python train.py --d_model=576 --vocab_size=51376 --norm_eps=1e-05 --init_std_qkv=0.0224
MLP neurons of a small language model. Each row is named by its layer, matrix (up: input weights; down: output weights) and neuron, and shows model dimensions 80-271. Each number is 128 + 24 x the weight over its row's rms, rounded and kept within 0 to 255. Numbers have three digits each.
After each neuron's rows, "fires on" lists the tokens most often at its 100 highest values on Wikipedia text that the model never trained on.

L8.up1596:145120131096086122110084111160103156050122151117111111151101162149143121175129113188145117156140079137110137133149139165143119150144123115128152139133102136155117098147119132113124129106144160140139128128130067170115138126117144125107119120116132071182100137140126163128091117108156117088148155109129083112111122089076155154096139104135115090107118110099106170052147128099133165111143148085109125135149127124160129154122137153115132153117163118137159154121131150159163085122118117109124124174131131149115188123116100143122128149155135099133150091139122132098128109121143139082
L8.down1596:073195132134145102122115158086113173118129137129104121108135118171135127128111122137090089156126106146123138117133133167153144084121169114082174111129141168125109100081113118109136124112166123122112113129146119095139122114116139117129163093152131079156162120130129144084121150148157157101147127141113084133120090087123172169148118116128147121125138105140145136123092133103125096127115117136098110121094125156130138119178098135133142155089130131112137163139111135121129143130124121155095140167113112089133110146104113132112116153141152113097121091096134145140122067125172100105
fires on: " |", "|", " ITF", "15"

L7.up1232:125128167075089119124147140150150103122107141162155147128110151133159113130159171103125088110123136132153146157145096145141102112133098174114149122118148142193128108105116094139180110116109173153136113131109152092117119121126146168149142051122124132110139142142153105145074134150153122150112098113127105091172088138121102120095058145170149114147131125144118166148092119132153111121152139154116120104150113108109125153153105144162121072109132114129116130108149161114139132136145137133185127155137081108130126107132080128120158139118121132142150090164135116091104115113110117148
L7.down1232:130121138136144121099159112119128121156079148113145135139124115151155172087095144158143110159161111176148140065132168099093092106099091154123139114138122156140111100064152157090119143119161142109122113156114114156167145108109113124181120136137111155138123163112125109152083139103170138135135096119173143143151121152059136135112099103110117149153160128126151139170146117136113125069147137136146143147185137112138093165087118091140139153134131114124130104166113116126170132136096121148138145137122184112137123133123088088130134093137138153096141120112135139120157144080109140121
fires on: " to", " in", " at"

L8.up1037:146146114111122171133117137111148115156109149101153121091114166112108119136133168158167123137136133121157145147147160159126144155163115136173122144144151110098115148137119131101105107138147108145129152134166146143151140164166098117123098151123169132183181104110105146148141109111138136088077146112167159187083117164151141106096120108183095118128145144148138122125175166083147109125118110150106150152122124131169096132122150088187155134143115136168079108109113192158097102146135146154127137091163147107090142112171134127146143135144130157123088176113161144168155104167106152090
L8.down1037:131135086128159102131081119169087116111071170141136140157118107150140161198186128148149159103121122108134113105124114174095134147099108157129120135111063146127083135166096125142101136148152129174139147116086110112155106131105146141145144135127191164116145131161134109092172132059086123146146131116132097095129132095124119170138138087048135098151131107106133127145140118118150121140073100104113138120141067132127101139157119119143107159088132112083115094127161135121149142133114108117126134183095152127137124112144108144115164158104100139154117163110092142147162140156107173097
fires on: " |", " and", ":", " General"

L8.up2069:138114121157130086110096099131141153143104161128110128146137116146118094121112076107122124147115161112161136110154165144157161122123118129144176167137135138104201097078129150124168117143161142121133143107159128120189130094130097103152106118145116138122119130118171126164160107123103122096133142132142140115129120131099107165138116142081158113133143170136154094104134143130146105131144161145160095120102127101110129104141114159152118150145148135096148070100138101171050165111106063101150137128120160107110139136107078117138125180126129119153121110073120087103124105147086112167
L8.down2069:113131154139144152131178178148144084095137094099144134126167092130144140104098138091143131127115079117100090093174102145139139098130146101112066166124099168118137103129140113095101116141163156174111135141122153131136155133145132065137113066133138154124164124118143114162116154112122101108096161106102155150139133118131147116101105119133110138093125100119135125113151114193110130132123104129105158150123082155197135150135150143124143116128138128137147123118158102125098172138085130095142122120116111121158116102129130123133146135149134142094140139148155114142099130147124107113
fires on: "\n", " –", ":", "\"."

L8.up1768:119106144101102128137075119141174180092132120098142068142101122117159138134149138132126142141156127090183160114191154090142131177127116191127141123152124143107161130154079141148136129126088096112145130116156134144157141117114119125114153137088123112150108118140126132092097131108114156055155132121113140139111122167120094140130153125122153108140092129140154165091092155146144111118131113109127103161136115123142121201099151102158117111150137152138164129100105134167099077128132153100132141127107139096161112161152107127177121131131107158135169147107158107124113094119130098112
L8.down1768:114162141154120137170081158117129130167118112158154154131163088142127138091077166167127119119138125136097139093111118085101138118111146106102124123145146136082133168137151149112135131145176135129114146110162121130124125147130125179136090136150086097139105157126117120104152142128159131169139076166152127140137156143169124092139137116095133175147143131122127114146160131097088143082109101114137150137091099133125125149115165131131144177105138132144162128109147108053136173099120142139132147123094144116129133127093075108107085103118139104114116120116095125163089146084138151156
fires on: " |"

L7.up948:115159113104152126164112120097118148115184099119159121102131138159088152131153132114141089156121146113134125111149112109139127150167113145083073125116140137124108164101092115126111090130095157116126138110101097140129097118162095172148108092128145098084085126112149138154159083084112087148096120144107143128147063109147147096148130176126144109149125133143132147111124082103089092098103108128141121090120127141130102113147118124143144147135089089103150106102090126104111135148113119172128096134101143086108097114150133147135140094141172091136130135191131134103104107155142124163
L7.down948:123119156107110158155157139174134100136147133114110115108129161131133159129105107081148128155127188145117151104156131141155142103150099139108122132099115149136106079120139131150165116089160104174134141138119147132126144141098122152111142094116093127103129162089173175162148126140117138110114137117156115163170098156150140070136155109097163100118110128179111119053131105150164157112140107189133170165124115133166156134125079163143140141120099099109156126101104140111146087176143115143130119124137103111127151097187121127112143181122105128125134158151112145117135136096125183119
fires on: " |", " 1", " 4"

L7.up106:144124127140126112148116131084122072169102149087137118134097127069165117115159131138143152095127086140133118128168158142149104130115171134124140090116118141136122108140164132137113132122154084140133155105117113125121126104107131152159066111072153097103146128149150099133120130112124124118176133151126088059117115133116114117129143159170125153117149130096107125144142130159107160170112151149103095123119189103143120142114160143133129112146147129163119123132132124110139063122118132152093173091168112127123132112102114118138088130099137113163134097126140135126151124114140126139
L7.down106:128098141146080105088097095137140150135093099117134141134088126092099160121134089158120135103147169177160133157073099089137112144170202114156129131125107115137102104111132134169105147135164123126126120129106126120143144107076123147118080118132093110100140157144149141116103152120102126154165111106136091111165130122136131091112119146161139159118089128143144174146127143163133109139179162135142097140115117114120112153113183169150095103120090102142142106134144170136082113128159116141173105106118063140120158120157145140139143100138130086130140123142114163126135143123135139163
fires on: " |", "|", " a", " the"

L8.up2074:097112109139119121149130095130094136074144081163117105139126101113101099138137145128154155118141123119124096124118109089171179145096131131153131114135142129165130143129148148118157098118140100159113119138132125151130131109110126127140075139112146173132137099122124097101101155121087101089127148120131150163111099082147143134112098166131086118100181112138091115141116142135130108163137142153182166137107174105137122111086114113124093130134112089123123125104141141173116138131100095120132148123163093158104100148152064169121103109161126146131157118147166107106150145111092140087
L8.down2074:102153155110142128082128144134106141153117141142116143112122118124110172135115176156193168121117132100142115129162105148111103116125126159119087127087150078103137105123112108122165186124159120131128116145141133166081118092112137132142123172187109080111138114129120118114106112177120098116111124122132161129122172169126162173138145122135108119165162122108118127129147098137112124120129126147107075125110096151118127127151109093145145090124164148126132111129112102109125090126120158165158131137121096122105123109149085104111091126157143147122106138129120150137065117128162144083
fires on: " the", "'s", "|", " his", " |"

L7.up590:162109103141067144148111156131161149140093124123100128160154101097149164146116159139116099162139123135128109120099119121142113146115124147147098154130109104118166136145087131168119108120101095145169115139138147117121120135119158137108105083076134123117131136132139172134121141125143143114105139121135076120147109080146099139150158133110129126104131152121150137136123131087139096077198179153174147110092152111137130142151118105110117120134151118160099133112083093109166105164086136106107146119134151077161147112098101146081163143101078142156140116100118127146116126145121144121
L7.down590:137139124100119059113133118100153129133125114128118099111132110061083107127104132130146082140111150172148120133128134097135094130148154141114127139172126111069137141140185078107094153091155093126115151107137176110123133108105114138120185087122104093120111148114140078136144157132134141172136130120155081164123126109114157133124097103121149157085135094149081158166126129130157114121136095133110112113098129177087109127136112114143093166129131140115180177105119119091091118137133157133161057152116115122111131154113141122136132124119171108124128138160134103108112131158143143108
fires on: " of", " in", " |"

L7.up1133:163188091136134127121145145081162114154121121111114111144127086144137122128122148160113097130134150139177089090152142112132137104145123129103152158092150125167128096109116116138092145103121140103125146114128131134114121083106146133152156139118104091121135091147183113129107134072130111155112147109124142110142134107150123160137132116191098139126128094128148152127118096134133121089115128087082148144080149145138147143106163115135132102105109122138100110105106102145043117126105131076117096103098158118123117113133132143131150125116144125161127102128160133059125098151122143154
L7.down1133:111095137118128140108122153149146107132082109131140103114108131114132115115105148121107152131101087106128115117141087131130178138107129116118108149130070106124111176139105123165150137134133097120141120141138148165108116104159129128104097089126119120120125106147124097158123124105145094112173154141103116119096120151115116169085109097158126126140118103136159073136122118182088151125119094159139131109178117120093080111143118139137150141151145150104129151088140120139104110134079116159152153176080108111114115142092117131131114103119134158104148117132128108182097147136098160112
fires on: "\n"

L8.up1893:121114099124126139152077163117144099121144117132108180122127126093139162161125072153148123098080131098139098078100156113126157117129107083107148154107137105122114075155099119108126084154122149142166133145128137111091129156122126109142097107108141143123121117098130138150169075116105109129121132164099137105143111125126123087136131134123103148141130153146141121109103129159126121125141136166129182172130163111176123153145129139123105124098101106163129114127186129144116087164156123114146140089135129099111142107147082137114128093130124096138145138127111151085118102133158218121
L8.down1893:196152145106118126134138162083155107115126094101150142157139142089131142144144116098105083144108080126127106086142147107121155128154159087130130095152127130107161153144175102142121141086118104126107110138154138112150138127124127106125099100133136111132121100124097157094120162119120117148103128129114163148120126166113138101156093086108151121121119105133142088175112140144134119169143154205092180111126131129104150089138100111140103127094118158129135100129121103153072144065087145149143077142123128138100112153086149126153086109158137079130147116102144075111116121135122126145
fires on: " South", " of", " in"

L8.up820:148115136108128136140143138102138084120114095158142124125106136143151126113116159137131119127111130099171110111094104096110126144152136131132110172102123126125145111118126122161179159134094137080126140144136092143147117101096134111136122153131104135092113106106133132064108125110109133119169151161127156105141163112151106115114116116125138107173108127128149159149136092145162151137102133123149117139114153110123159097068125115104144107120145128102134105115091135139079117178097108122119128142131105104113139133184104105141149138103116152137073128138129140133153086128140110097
L8.down820:126138119124191154122131125150088111168089115122171144122139105100086120136120123092138145159114121167142127128118122115116141129136159162141107164122122098134140100077128165128103152102140153164092100141101123116107145138127147138165159111142111128124167164158092106151119119126130126140207141096140147131140137058137152186105137136123151116126096109117163160126101126133080112150114153135100167118140134118152097122108119127172130157112147133122096154127149147100126081169109153141138160130123101138134148091123126146086126148139124129072136150138157106121128111144102134101
fires on: " |", " The", ":", "|", "'s"

L7.up2087:148089138124100125097112135164125117162088126114113128132148149116172105107131086145140146085126133107147150113080127160147142100169152139150149126121125159143154147099162124099156109144087141133138136102144187089135156131154094141098112127088125184178099091109134095137092134181108121096163123121117095107122116075100137140136132146092117128140144117176176101079150111121171164141127141145138133134151132116144155125067112061106069109148127111156126120111170169135136090148134149172124115123097135150104129158134151144126102124160139119147143147077180116111134128161135124108
L7.down2087:123107148137159170137090151120152182096093152154145163151089151111086152145151132141127095121125085116118156152124116111150171123114109106122097125086109132133146129108108155122116145112158104180139130144109093181094123156129122113156123119157113115089141113099142128123143123125119131125151118102094154161172118146158147126161108100191116140112090150088169097136170105127119128125163151116132110152154093137120160087119117100128159117090157146146100115150077124141119162111140065127141120117154145140158136117183158114166173111122109125110089123126121128166118171137176113157
fires on: " |", ":", "\":"

L7.up421:147149127142167135132140135116105131134139082080106125131102143136109122125100147125093170120118134138133120105178148126119115173151116141127142140133174126123116120121148109151135115140155116109164140117151135096113193136157116102151063141112101137181147094125120121137148109148144149112108111160161111159120134099140123103179095120131136155104158115138100152106077159156131120167111149120102142139134137111128110120127069123151110125135149094127140158145105125095134149154130149097118140156120142118081121133124117104121103150050079147145145117100126093111108141113103158125
L7.down421:132134131102109134130135106134109140123144155131138116133131092108129125164164129152114119110123178157130130148137079145115147172148136103176114133134101118140129178127108129169086120134136146135133166141156109120099148131104103135091149125132158109129129113151166145139160111137121107116125141107145172108137099172174179131088101172158160169114105114130142140125116146135152128113107134086100147096137130135164128131096114145138124100115160194105135108113076149135086149095108141144117128153146122163152107128140158130182147085126162127136130138142127143118110095131159124149
fires on: "\n", " is", " was", " about"

L8.up1378:109113052122124100121118137108107100087132126130156132140130105138142130129143118130121138085077114148152140095083127119083116162158126130155149135144128055122086117131151107117125155132156145123111139113136143112140155143130120139137067123116132142101161138166141129119124084096124105129141121100119087097128150122122162133121123133116149155105117087102160126083133121112149092096095150156166140113134131176102088141084145133113149127113160142140158147129120151133114117138126122139162135142152155123118152119094132134122147144105149124096133168111146103128141145109100116124
L8.down1378:099104153158106122115113132116110127082140134123130141074143110120134109144110097122120117130126146148121110153170128144078122153161078158149134111183139132103139101128147139123159098108165109121157140112102098060116149103093151090140164076156123175143089110121118168128105145134093090154153134097117125117134160116134149183135106064095150138125094096131157151138100154096142150149131159087129122110139136139163109113130101125104105103153140136126116143111134090083133167140128122138122163126177098139150139106135107116131150102145103158126128128150099188102086137172105183128
fires on: " was", " not", " emb"

L7.up741:117129197113149149117136114124105085126124137118112107085135107143102089125121116113079139152140114129132127099113102147070125117140128121127143127091143171144136120149091111127090148122135111133111124132119104147112146091131120156140143120144103117114150130110133099130126142124136128093143156157107157118087147164134144130099161108110136148094154111124156132102119156130100162159108110139122157190095127077143131185120100090093084134125118129137122064088120092067080153102151136152127185137152114157151087126170102140130103168132142132191142126143145116099172112104125161070
L7.down741:134110102142147104121112103110139163160134143107143130117143157115112125106165130109142115165092141115115110128110135137128153109131118143156111144146138059134161132078129143139128145104108129095135107122140129137150147137079125120156115172135146124106148163124131132113126097121150130133115142114116148094123100141168129146156101137141096141095146125150100105184128149066086109133099159145129111150150117129141194133171171129172076133110135133129119120101143136143119171110110120172126131093129071114116119122119127103117129170159136110125107086173155110105147120177130111113
fires on: " the", " by", " a", " from", "),", "'s"

L7.up453:192121121116146149154080132091099088181112122110137120121126151122144082115086151149091112104157136157148157119111113092077134212137145151144159112144105111154089178140148154121144132146135120098146141124153144147136147170150139145146155124084144142167152127139168151116103112145144148111147123114145128188148132089121095131106115111151133169108113105151113122156134140142147138151113107147162139117154094138111131116142128156134115125122117149122167133131165163148094126113118113084101133149100148130108113134094117161127095126118082145137150129113094103145155090101114127107
L7.down453:175111113118176107136117109154113125160165144130100103121127126111109112124134143114136126134129133130153135140120147098107071138107167132085112150151155151121163152123164087132158077103131118146136120185108131119136127133105136095169098154152130122125111125139104142109137111157078115163158111128078188108160136098149145140144120190111093163113122092097160113117130151059098107144129163144121123104144085095139139146124161109172141166120133102142128098087108105145114128141115156145174156093081167142129120120127163099156093177117088161142125127097121172139133139159113121089
fires on: " was", " were", " later", " he", " is", " –"

L8.up2137:106156168169126110135132137146131118139144150131121113173143117137151151137110169149141101140132133153145098107156101097108089156135113139110126105148166133151126104139151111098134112132133115151128155111148116135104169133148157135143135128076128167107139146104151145114099147108145144124077143128134105116124113126098090114116129120145127137127139130140125165117132094179132139157116155076163160146133122114144131127136144088124136111116064140151114099115141155139158072114127146156102124106160132119114106166152113128138156087133144112071136144141120143106124089157111160108
L8.down2137:106144139093102113115131160104132148148080145104146095148122111112141141143115109133088114175126136158130135109121108121143139116106096129121159140155130125124140125113139117111111128123164137125113159097132130140105171138148093072172136136112119094147122139149147108135105137120096151130111181147154158082096129120141132151122126116120113171119110144102114099078115149137136145085138136162124144090116115136143096099150187113146141179117133130113151100114099139115130134158096143171133132136131141100101139165136113172112107099084137155116146120062135130147115117159133098124
fires on: " to", " |"

L8.up70:143104140135177089150081134138154151134097126138110135104110126108113144137132121168132122129127124086143159102125123150159133180164097149176148159162148150131112142095129144124172066126160123182159171068150084134129152124121063149152139132121131124098131101089138108129138140129120164151130134116147121131109069174131143133164118137121139123136141108100170125123161079116114083097097130088093146135130113133135161119092122097134124123140138108090150117106123133107118133116130090130102109117127165082187100161146103094089144145137118155143097137090104122108101170138136079142
L8.down70:150117150135136136122104122118129142118092138087122110130145131106123094122159091142119122121154107121112146087153109100098124125121115095112158111152113125091126159096160107143150153073122120138096120161108132162166138155100118092115180088134119125090124122118113134125096112129125134141124111135114135107107099163120108104124148085119144144127094100156172134103174113168105154169117118112129128187128110137143117146136164119153107119147089133146134135124147164082102153125124105133158094168128095124148138154145121141153155155083082111147114108145112095133121132096121113128
fires on: " |", " that", " and", " as"

L7.up1442:096122131116134099128125134088171138141107111112135119117133120202123110138123118156124083147112139098139193136130100089104114153117177150139178102160130132130080111139118118133121131136108125146114167124158126111126177104158118101147109108146187122123142083129122132071177155147152095090097097107182165157110142108142150154085115119143142141136124161143111149096131142108109098117113138107096124079176140128121161140145167090159089111114184105080174135114157083127168148109126168144150166126136124099136138145109178149178121129127104125137102078082132113139150108094102139141
L7.down1442:163136124121131126154126114125181138129089133114160123124113113147092149169114125124135164169137137097131155168072114105155205126145140153110114099105141109140094115154149103133123122108155120114175118121101145082168146155144137174147121117154176154134113133126116138099106153112120118182120127154140156104090134163128151106154103117094127108144136115144127124113129127125137099146165117116140129117138148131142106114119098134092106154121147121082124106090095125128166143146120142138108112145152121095160155103111113109120122072142147115118119101109068124129117133150078169115
fires on: "|", " was"

L8.up828:107102133138148094137133111142147164140141182151145105145166100140126171163125189125160100111098162146105095148125184109124106125177119091095131196124165129168135122130153157149120162169126128130097116100135113134130064170114123115159152137128118124189117121097119087155135121107167104123149147137142147144159109133099097102139119142168121113126127070191082162108141077110100149163099124114150149147133166157131156142120156098129120124141130119146123160109151090113152091129133143119109121124158140144104099077153136073156152141117150125123141091134135132160131136149121057150
L8.down828:111141089110156072089143159134123158118092124153122141106135116105170115143127096138147144096122106092110150137174122156112151090131099149133105143102134105090130157144118126158149128105136139128149142090133142158145131123121112116140085103097119134165089100084110101096107124120122125132130076094101084134091151140169122133150109104108124148102122162131126129107100121116113143092071118174180122082086113128102108082129132111153119145089108118132101098152112170141112130084153116109131134104126128127102103137138123116179115088082169116123153132123103127172056131127125129089
fires on: "\n", "ab", " l'"

L7.up2121:133134159164157130117126169117111155193099142138123124092111192087147106160106110160139154132140142105139099129091126118150143115141123136127200125147151133137135123115156139107148151156170119119139121120130194138145141104156095124109089123114131156148165117124109111142166153142122167099080145115090122119128156103109100129090128122131157123137152088126140119130120150129092153148143160126107136172127154101123101138153106140101091149119128129089167104105139126122103148170115091144096116115135117075112100135135092107146125088116130129132133150133100121103080115184130114134
L7.down2121:129134125092155138111133110093106116150130126128121124118142128132149106083114127125138139127104178094168125118144139131162134133186074151135155129129141139099160125078143152109142099176116156167115117138111135128163140111147124137124070123139126151145167160067133155118155136140133082152129129172149106120162095152127096156129113165109133126092109126133125090151127174133091151138094152154094097174123121121141118123130133149107153115128110114132158128124120104050120157101085120132158144103087132133129157085129121139142110095120106103155144110138121128105154128142119115164
fires on: " |", "-", " -", ":", " –", "\n"

L8.up2222:134137142088101144130114106122132122109166127135153149143118125151140156095096105133148127072115188164147121102106135120116133176151121118104120151089129180100134149125132141105139107127179160146154110131122195147107114101103105129146159122123137145141071152064134133156107128132112134150113135129161092131152108116119086106089107111114164140174116161138155142143101122115106130134163121138136128152093105086158146126154105096118095119092082127149152132173147169125078124100140132158104168128142130150123098145132131084139165164097196145087103159143123104138085103055112141110
L8.down2222:129117153121119157150138057091154126133138067150105124095131142115100127116123144097102133147092155134107124078104116149085096162081137071139157116133118097127144153101131085148157134122137114116153102127115124119150125107103103134101137124155142104132130126142070124097121086073129173100173117137135154107146130182157092090145143142174125083139103153145101130136116101172124129121106123161122152143113121090104136142125129155113155114143121130178130125163149103145135163091131103106103130113186122161156097102102132134074116113138137138112110159095130100072144130101131118112
fires on: " |", "|", " February"

L8.up593:132133124118142128130135150136064109147155139202138165113109124123113114149150152113137140132075124156149144121118145082089094162120087136182116120122121117126124145109122106140131115114120112105140121159116123160147090127099220110101143119166155141169110157145124121117161098068149122085137126117137096152181124127086108101158188087161151140111128081139119133126161131106132148111195098126122143115154117142126138143147147145123118138128106175142186111120116088113136140110134154128125161136125126143130103115132147135115112145124111120122114151112111064139126137130157111124
L8.down593:119130097090172135156124107134137165107131111136118167097162126146118144161102115184136143093156110136187090162139110169104151104119126130146159143118174119064116142121100133114174131094153106107177150147121130139146154084134108087101139104120101145131108092124083132147123110120074167173128154103169105131084154094104103165113122099119153101136150116128128101145109138109140155111114125144135099102130120138122122105165116137135134115119125140137089126079121143134107173112141107104144117124137118153137151107145104137092124098146143143091136141152122119123086138139100179086
fires on: " was", " and", " is", " were", " the"

L7.up1329:116126105123125101121160125113113123133148095098108136146157150121107107151146112145104115100124148141123083115118118091094131132140144164155126140138104123155123118102159142102098083126143155180177132115128107149109121090135090071130118129128097168146113141102153108162154107158087146114140108176124126149083132112142067088128155129150143120101160137138135103086120108127157130131121165129113112139151129095133149100115105128115117069101104104170155125137120104145073081147136147101110109130116156148141134148119131162117134150123138098170165124157118093142100088115122161135
L7.down1329:128146132135112114129108100110117090139140109149113108153113097109089098154125182103139133130097130071137130098115114153153140140129101120156142110117165105150189127099154163152122131129104101120128138183129113166133152150133143132140124062127135109122122116175168112140112128129092113084135164112145099136062155123112113091081177102163127193119144107132074162129116121172145144114092129144132180142166109138153166157141153135143126131136147170157098117109133097194160148155123159091136126130183142133129130099111104119091093156100117131128129139125109095073170091110110134137
fires on: " |", " a"

L7.up1108:140115116150124144111116141107117111112111122085087113070112120090105111092118126172131127108111125115167111112149151121113138172147174141151149129159109145137122135148149135121096137103141141168132148139152149142133119130137116140146085121128092166146173133100156109108133084180143155153164136164165159164118170139068180111157108146165118128151134132120125111139120140108130079143109091146151100125111121145116135106128078070084118115126146109128089147115120130119116125158107141148137161107122101134116109114155107092151124132105091123097139143155152164153112122093109139113
L7.down1108:103104155167081110088096119099180148090127105138128150178094113113119131154116120147130109141165152129148100104117108151083181132108102119125082126086113092144111136131123112143099142116120157094132119118116144118087118113104112141122084144148069155130124096128106137131184142108113114116120117143169168105125124144140138094143172106079141140141138118150112111163070104099143087149151131162128128141123120109106124129098114120151113106137097132102124123150096145171096121136109102091126106091079103109164119132142095138108125156147097134182168127127114141075124121106148152106
fires on: " |", "-", "s:"

L8.up2096:084134135089131136125118120129163108100119177142104113072156123152156111120121115119119118169108093135148136146169181102214135115138083144127129119137178097087088103110159129144094095135126120142131121085151146103084131090153118102151144103145128175105149144104103122131093114100140154160177138182125115111098139125123140170122125135119133161094118141141107124116166076137129098122123208085087079135137117136139101105116128130119140166062135139092140101064089104145103110082115116098066126126106113121104121130163153171117124097146112170145105096134172130096106090131152127116
L8.down2096:125130124134180154124123105111125185133084178141153090050125085187117164103104143096116127118118103141108138136152143140149105092121145153131130146149131078099112136126141133121113129160119130129143095114216128122108115128147160131148105065082145127154128149165162097148109138132101101119107124169108157150140112165111121136123089089115116127139150101106099163131109095124110127165133146119136141170155176098136160150098114141101108123174110113152122156109117125115146133132109134138144136155079110105150081129137152181124150101143133121127123157148165121146154124127120167156
fires on: " |", "\n", "ég", "l"

L7.up942:098126133087165091113139122101132146087109124110133145127108166141129158165110143149124099116137107118150205143132160151138115162146099144121113128130132153167142122129126154156127107114126129168152088141150169156143148141116077156123144128121100137147130104148137151166144147112077174113140088134154084084163129116110117122089072107142111125157158149106097159105133113145160110152130154130118071095132135116125142125119067162157084144129134130161123150129090116128138141107142146083124138090110138152107158130110155084140135116168099095188137087128112114141100139139094115144
L7.down942:095085124134137130145116169099124146124149124110157129161138128147128099142110116095091121101101135131168130131111163084146121150154141113116102129139125125101131139130152107085175084099124136122117118108137119129112097149127121137092092104133173160105127078146149106135113102180142177106130139101138148120127159187132149156131123138092147142143144143137134149117123141127135132099126173146100095111164129160170133113100089106104160117131141092125108117113146090106138119126186113168114179191120130146083130144132083140196097145138116146121151159160142125165142132111183125146
fires on: " E", " He", " is", " founded", " was", " opened"

L7.up246:122141120120155149161099102135186097138126110142161102087166125143106141110126146111107147161113126096122123132118118113103157115150121115121080119130147124114143127097102113127143120137123167124125154085154137140131150116176161095128106089145126108118178081117174117132092123111124127096112128167129097174139124135114116130132117143098174101123108129191111128132135158092106118084106119102124167107170110150169100086169172138143113131108127123149148154155152144100115095124111139150122151139139164134149127107091184180147154080149177111138123174123145107109146102131141091112
L7.down246:147102143120120106115131099153108134109136146111137147160144137101148123114110142129146148107152112102129101119144122127138150156138120195141137150109152156125162102068163136126156104134113095152116135159123161099115107122099098126144163132137169155166081142095162109123117165096090125134134135073128088112112135130130148117148096162122157102111149158137117109139161137112155137145128134092095121158155130132159114121149134130122113167125104147103169114148111126089098130117137105125142165150113139158120126117128092097145100145142139106102151125156150133165148117100125133181
fires on: " |", " was", " of", " only", " to", " 4"

L8.up1453:141117121102120088169142154127120145118109123125091122138103141159116144131180089138140144133123149111152109084112143151151141160158086160093113168111170120138134108076182066147143129127121131125107159138177161163120127108145160117088138133141105123167116118146141098081107096150125109068130136117137113086158100135168104126165111106142115107126075150160133092148111111115144183158126144117131097188139082131079145128107130111100130125124116128150111096111122118077103119143142124138095127151137135130096129132154116124153179125133082134125128115097126116153165120175115063099
L8.down1453:112115137097169133106099139121138136143129140126149100131143126068156145108161147130112114151152155087087135112125111111118139135136129128175168116167154141160144156098155131146097155091120149139155138099148168139157154101121127149147162141101100123124116115113155103178136143118149143135104186081132117166117110135129107123116153148122142122141114153087157111080184114165119125130105132154160109166079122118130110119131144126141113134132126172116134161143168150078111120147111090133152123110102127173142124161149180123121141122159087099163100108109116135119113164124132139112
fires on: " |", " is", "\":", ":", " who", " and"

L7.up290:118108101142149120154108117096094127127145102144137161134139113115149125123165114110097151122118126112146131155107120090075116188105123125116195115138130088158173146141145127142122108132140136136091120129107107118149118149113153128112104119152137147153179104131146144147133117177111118149100104115101074131143124102138093165159131172132145104132121114142111183136136086104117157171081105168099141129142147126123138139148154102087133166152175121127110174084100139107075128107083173114100072126145114180167114108139110153135106109159172124151124089114135119128122170148172141158
L7.down290:147105083177109137124124099148181152125130134104118132157159112126099114174157141114126158127164142114166141120137150120121141147127091097117120131125146093091137150117155127160147122110159116146150181093149120138155111148110141142137156106140107168131126111129118126139117159165124109144128142104151122133103131102116133165168137106111119094122134097138130090124121080152081164139127140145137106143099115160136135086150141107149115114111133137139126120179122126118120148122144116112090115104113108125164182150140122126179157167155082111120163115152102148114143130109193137172
fires on: " it", " It", " there", " not"

L7.up1656:138120098120138120137135109103107105121112145127113140126144132132100067136094106127148152097114097089145121134134149149124129131135129143158155139089168144107162147115136102105143133139147124093140132110083140146115157099152138118076135131147105124103143117158129121123109147154134124096137111135089164138128117140142123163144154134104142112111151122169126091117146129174148123136153127117141111183144088076130124146088170132148112119084139135141148124149152154114133149106140143123098162097112098112096142173162109108163138120162124142187142141065150113089092188091130101115
L7.down1656:117093124162139104078101138138147129150110161115134100131144154122089144112090139098146116115166103150111134146133116072118124138146134118117111109134121155107162154131107177131105124090165131139149168134149123156148124148149153143162119132124110136092138165124077127169147115127094080116142094123170142181072173139121140086146136087141135148094126209115133112143155148128099118133111165124118137133150122133169144164151114149115132115116113115145108136115147099111148136157110128169128134122134128128151117105143133124092161138150174125128136114141125123149099163129119125093
fires on: " by", " –", " |", " and", " was"